MLP neurons of a small language model. Each row is named by its layer, matrix (down: output weights) and neuron, and shows model dimensions 176-303. Each number is 50 + 12 x the weight over its row's rms, rounded and kept within 0 to 99. A neuron's up and down rows have the sign that makes its largest values positive.
After each neuron's rows, "raises" lists the tokens whose logits its output raises most directly, leaving later layers aside.

L10.down569:57 49 65 54 52 43 44 19 47 61 34 52 48 61 63 44 42 76 46 54 20 37 45 55 55 41 34 61 53 62 75 51 41 44 72 59 55 58 50 51 35 49 47 54 38 25 57 64 49 41 50 47 67 42 44 33 39 78 55 45 48 55 55 54 56 50 49 73 41 59 46 46 49 59 43 43 51 35 49 51 43 67 43 36 44 57 55 43 63 62 48 46 47 67 71 44 47 54 25 30 47 54 61 23 68 54 54 48 36 35 64 57 44 63 49 61 32 63 70 55 37 70 39 53 64 38 40 59
raises: " his", " he", " they", " the", " she"

L8.down823:56 63 58 49 62 31 56 53 55 43 41 56 61 54 66 41 28 52 59 44 47 50 42 58 54 51 38 52 51 41 37 45 63 33 51 40 67 32 56 51 39 55 46 34 59 70 44 59 78 51 45 64 59 62 70 55 50 31 44 50 53 49 44 32 28 51 53 55 43 43 34 12 56 47 49 43 45 48 62 52 58 67 51 52 58 66 77 30 34 25 62 55 52 38 57 52 62 28 75 39 37 28 59 52 53 34 40 66 52 55 47 53 51 52 44 43 71 52 46 63 34 53 43 64 52 55 37 32
raises: "s", "dom", " each", " herself", " whom"

L10.down1556:55 57 48 58 62 44 26 68 44 62 35 59 38 35 48 64 40 59 43 38 45 66 50 46 52 32 53 51 43 28 47 30 69 37 54 58 63 59 63 56 33 32 56 61 39 63 34 64 46 36 34 57 68 57 54 60 34 42 52 33 51 43 56 45 54 50 39 59 63 86 50 47 37 46 49 56 49 46 63 49 42 54 73 50 53 40 72 40 51 26 51 65 46 49 46 45 64 47 43 32 52 53 50 58 43 48 40 60 49 59 54 59 54 57 64 72 47 77 49 64 17 54 38 41 36 42 52 46
raises: " his", " the", " their", " its", " he"

L3.down1194:66 52 43 61 35 60 42 69 48 47 48 43 64 33 55 39 63 35 46 46 64 49 46 69 43 56 45 49 59 31 68 34 66 67 40 49 63 58 41 57 50 54 45 57 64 61 53 24 48 40 59 38 58 41 59 67 40 41 86 23 49 17 44 46 42 46 40 52 54 42 39 22 69 46 33 72 68 51 52 58 63 48 63 48 41 55 59 39 45 66 50 32 63 47 33 47 47 28 30 35 53 76 40 46 31 52 52 45 56 47 36 47 53 62 59 46 52 56 79 66 39 74 52 43 13 53 38 58
raises: " him", " the", " them", " up", " a"

L10.down1628:53 57 53 48 48 44 52 40 44 54 43 33 51 43 61 64 62 62 64 75 53 30 54 46 55 44 32 39 38 47 55 50 63 34 34 66 48 47 44 57 79 64 31 20 59 50 29 49 64 32 52 65 41 49 48 24 49 33 50 46 49 17 53 34 38 52 24 30 68 38 46 63 65 51 25 51 35 35 42 49 51 48 62 51 56 70 37 43 55 41 74 46 54 78 52 47 60 57 41 61 36 63 66 48 49 56 56 31 44 44 65 67 59 64 53 35 30 55 47 43 52 58 52 53 63 71 48 69
raises: " in", " of", " to", " from", " at"

L10.down619:48 49 50 57 58 51 48 32 40 70 13 41 49 57 46 38 58 47 49 51 32 42 42 45 52 37 46 39 54 48 75 49 61 69 57 64 67 36 32 72 55 48 33 46 44 47 35 53 36 63 35 38 29 42 36 49 44 63 54 60 31 68 50 36 44 70 38 45 56 56 42 62 71 66 42 34 44 39 57 39 65 36 60 53 54 39 48 41 53 44 21 41 40 56 57 51 55 53 31 44 39 58 44 61 56 51 29 46 38 66 39 50 54 43 50 59 50 54 45 46 47 71 54 57 31 66 54 64
raises: " his", " the", " any", " what", " her"

L10.down1106:44 45 68 40 39 54 54 54 64 50 37 50 50 77 55 49 48 44 71 92 59 21 36 53 42 48 39 38 41 42 66 35 54 57 31 46 46 63 50 54 64 43 57 51 74 60 39 68 40 47 27 57 35 56 37 41 44 51 62 72 61 39 41 52 34 51 37 32 58 50 45 67 44 68 51 62 17 64 42 49 48 34 79 46 55 49 49 65 57 67 62 70 81 59 52 57 71 49 43 41 41 47 51 58 48 40 73 24 33 55 26 26 54 66 57 64 34 57 52 77 61 62 58 42 33 44 44 39
raises: " of", " in", " and", "us", "-"

L3.down743:38 42 50 31 36 58 40 42 62 35 61 43 57 55 57 41 48 49 60 58 64 48 49 55 49 48 46 51 49 37 59 59 41 51 54 50 32 48 51 52 44 52 38 30 62 48 77 30 67 45 52 52 57 51 58 57 33 62 47 54 40 75 63 39 47 35 39 47 59 36 59 43 57 48 48 55 63 56 57 62 65 47 24 52 58 47 65 39 35 59 70 46 61 46 67 42 55 55 50 51 40 48 47 68 26 80 63 43 43 44 40 61 57 78 30 45 48 79 42 24 63 53 58 54 58 44 26 65
raises: " and", " of", "s,", " for", " in"

L10.down1640:38 55 49 52 60 46 51 85 41 57 41 50 40 47 41 37 47 36 55 46 52 65 47 45 50 41 45 59 43 59 45 43 54 44 49 59 56 50 51 44 44 60 35 42 40 52 41 62 36 30 39 53 55 67 61 59 34 26 67 50 64 57 46 44 60 43 60 41 49 47 47 38 50 48 48 47 55 57 48 56 32 61 69 51 37 62 62 54 42 53 67 41 48 41 59 29 30 49 43 54 46 51 74 42 46 53 50 67 50 53 59 44 61 69 47 56 20 81 44 57 59 51 49 47 49 45 53 52
raises: " there", " it", " many", " several", " hundreds"

L10.down973:40 36 59 48 49 36 60 47 57 55 43 39 42 49 49 41 63 40 46 67 42 45 59 59 62 35 69 48 45 47 47 49 44 27 50 54 40 43 40 51 57 31 59 34 46 31 55 46 37 83 47 47 49 65 51 31 42 74 59 59 24 57 67 46 39 53 44 68 42 44 56 67 48 44 53 47 53 41 44 33 46 44 41 57 59 49 65 35 50 54 60 51 77 36 67 20 36 46 56 72 58 44 35 37 48 40 71 71 55 72 34 55 62 71 52 45 82 56 55 72 52 35 79 36 61 60 53 70
raises: " and", "'s", " in", " of", " at"

L10.down279:63 62 55 72 52 49 24 50 26 58 27 41 32 47 63 57 46 53 41 41 62 61 58 53 40 65 45 47 56 27 57 48 70 48 54 48 78 62 48 45 42 58 35 52 40 56 28 62 49 35 52 49 49 43 53 68 48 18 54 44 51 60 48 37 34 35 51 70 50 69 44 32 41 55 67 44 45 51 54 52 40 71 57 49 45 73 75 51 43 47 54 55 41 61 52 49 48 53 44 42 41 44 73 46 43 38 46 40 56 54 37 56 45 58 41 60 26 68 52 54 46 47 50 43 41 42 38 52
raises: " he", " she", "As", "When", "After"

L3.down192:39 50 26 59 37 55 22 51 56 60 42 36 43 50 60 26 67 59 58 59 67 50 60 53 61 37 72 60 56 45 68 72 47 27 71 46 67 68 46 68 71 45 60 30 54 62 54 38 54 44 45 23 54 65 68 48 30 58 54 51 39 41 37 55 26 50 27 57 63 56 78 64 54 42 54 58 47 50 32 50 50 51 68 46 39 28 47 29 50 65 72 51 57 58 53 41 62 61 58 68 45 63 45 50 53 35 40 39 49 45 35 65 65 49 44 34 43 51 79 44 49 39 37 27 55 39 52 61
raises: " and", ",", "'s", ")", " of"

L10.down500:25 34 35 43 56 50 54 46 33 62 52 30 37 53 56 71 38 55 62 80 53 57 55 46 47 57 38 82 28 45 59 43 78 48 40 55 42 78 29 58 67 70 50 48 62 34 37 48 58 45 39 41 54 36 63 74 43 15 45 54 43 56 61 41 68 28 61 64 50 59 51 59 70 42 48 55 55 59 62 55 50 45 43 63 42 42 60 58 42 73 59 59 60 61 53 60 41 55 34 55 31 52 65 55 57 58 48 62 63 47 42 55 51 44 40 65 37 58 73 28 45 31 58 27 33 45 48 44
raises: " They", " Another", " However,", "\n", " Furthermore,"

L10.down1669:45 36 45 66 38 51 42 59 51 51 69 46 21 49 49 52 44 46 50 43 66 32 46 53 71 41 38 67 45 54 59 24 52 51 57 36 53 61 60 55 33 31 63 28 47 57 30 39 54 25 35 59 43 37 58 54 39 50 70 21 65 51 63 54 38 53 52 60 45 38 42 45 51 33 46 65 45 61 46 33 53 56 58 59 43 62 48 54 41 60 69 46 28 44 51 53 49 64 48 43 50 50 55 48 27 40 24 53 44 16 26 39 67 55 58 52 37 53 59 47 38 55 27 56 38 27 38 63
raises: " the", " at", " his", " a", " as"

L3.down324:57 42 42 43 54 46 39 67 51 64 46 60 56 71 36 64 34 53 64 68 44 54 66 35 52 44 40 58 32 51 32 49 57 56 17 58 44 50 42 68 69 63 56 14 65 45 50 62 38 36 60 61 44 58 65 62 40 29 51 44 47 37 65 26 60 60 39 48 58 46 41 39 55 58 54 52 33 40 50 69 33 69 49 42 41 34 62 33 40 56 50 46 62 62 55 55 52 60 47 60 41 34 53 48 48 42 58 54 60 64 39 54 47 38 75 62 35 55 74 39 52 53 43 41 27 45 43 54
raises: "\n", " This", " However,", " Additionally,", " Furthermore,"

L10.down503:89 47 46 42 39 32 41 45 52 33 39 50 46 41 59 62 39 71 66 54 35 46 62 35 63 51 43 53 41 60 37 52 50 38 47 45 23 45 27 55 53 74 57 29 59 63 37 57 50 59 47 67 50 66 51 40 58 44 48 50 50 48 49 50 37 52 36 57 62 59 69 24 56 52 61 32 66 59 36 42 76 50 60 44 60 46 64 42 40 63 37 37 40 61 56 37 65 54 45 44 48 37 40 62 54 41 70 50 56 46 73 64 56 49 53 60 44 46 26 64 57 56 65 44 70 60 35 56
raises: " to", " and", " at", " than", " until"

L10.down933:57 63 52 66 52 46 43 56 42 58 35 44 28 63 54 61 70 40 48 31 44 52 56 61 53 46 50 47 48 51 50 46 54 36 36 44 69 61 62 41 38 44 36 53 77 48 30 47 49 40 51 49 61 42 63 35 54 52 75 39 38 59 54 23 55 55 43 55 54 53 52 44 50 56 57 29 67 53 61 53 48 66 61 45 48 90 61 55 38 43 52 56 37 51 48 46 43 50 56 50 48 42 69 58 61 38 53 58 42 58 62 62 66 45 45 57 42 77 51 53 35 75 55 44 49 47 46 42
raises: " they", " he", " she", " it", " their"

L3.down1187:45 32 47 39 44 40 51 47 58 57 31 37 69 47 56 65 52 49 58 61 70 58 49 44 59 54 53 47 57 30 45 22 45 33 44 42 56 50 65 55 46 45 57 47 49 35 45 44 55 56 31 41 51 39 44 42 45 45 51 40 27 46 48 36 46 46 21 29 51 51 42 64 66 70 58 42 42 67 53 47 45 60 85 33 68 52 44 50 35 56 36 47 58 27 40 42 45 35 54 42 37 49 40 51 42 41 52 47 56 51 50 52 60 53 50 33 39 67 50 41 50 57 41 54 30 46 57 44
raises: " the", " its", " their", " his", " it,"

L10.down320:47 45 34 75 58 50 50 35 53 53 50 43 48 44 62 64 43 50 41 49 48 52 55 51 45 49 48 62 66 39 42 58 49 57 53 55 52 43 57 42 32 54 66 62 35 82 42 56 54 45 36 41 50 64 54 54 33 14 44 41 54 45 48 39 53 49 58 21 71 51 45 37 37 62 49 36 36 41 44 63 63 58 33 55 38 57 54 53 43 51 68 59 37 42 56 54 43 47 31 61 44 27 51 83 44 67 49 43 54 35 45 37 62 66 40 61 57 62 25 56 42 44 49 45 60 42 50 38
raises: " each", " its", " what", " the", " it."

L3.down1401:33 30 52 54 58 56 49 38 73 65 70 38 48 48 47 49 62 40 61 53 51 43 53 37 65 40 39 45 38 50 40 20 22 28 56 62 46 54 59 74 53 40 31 51 70 44 62 45 38 38 76 53 50 42 45 42 59 38 52 49 36 44 49 53 31 17 55 73 47 42 60 42 58 56 35 26 36 56 50 42 49 36 45 57 36 51 55 46 58 52 46 58 31 49 50 51 67 54 68 55 44 24 47 32 36 46 60 60 65 43 49 23 69 57 46 51 37 47 50 49 41 40 82 32 40 36 39 49
raises: " and", " or", " in", " from", ","

L10.down1627:43 53 40 62 59 60 47 50 40 73 30 63 37 61 52 53 56 48 36 49 44 55 42 49 56 24 43 53 32 36 38 29 70 39 56 55 64 50 64 35 57 50 39 36 48 33 47 54 41 41 35 47 41 41 50 65 35 47 66 24 38 68 56 22 42 51 28 44 46 60 55 49 43 39 55 51 59 57 48 81 59 67 56 42 41 80 78 62 36 37 64 68 32 48 57 57 52 51 50 47 57 66 86 60 59 64 48 58 38 45 55 58 51 45 52 64 38 72 62 32 62 65 52 50 53 44 48 62
raises: " she", " they", " he", " it", " there"

L10.down1570:76 39 43 59 55 60 61 57 42 61 42 38 45 42 59 59 43 43 53 67 59 35 54 46 61 11 51 49 61 43 52 42 53 40 53 59 60 56 35 39 68 15 50 35 51 60 48 52 70 50 78 57 42 51 36 32 37 36 48 72 61 31 62 61 53 37 36 48 61 65 60 42 38 47 57 64 44 60 50 43 47 41 66 41 61 55 62 40 32 54 72 61 73 59 54 49 64 76 29 63 49 57 49 38 44 36 28 45 56 27 47 44 59 71 60 30 15 51 52 37 35 50 54 44 59 51 47 77
raises: " and", " of", "'s", " in", " or"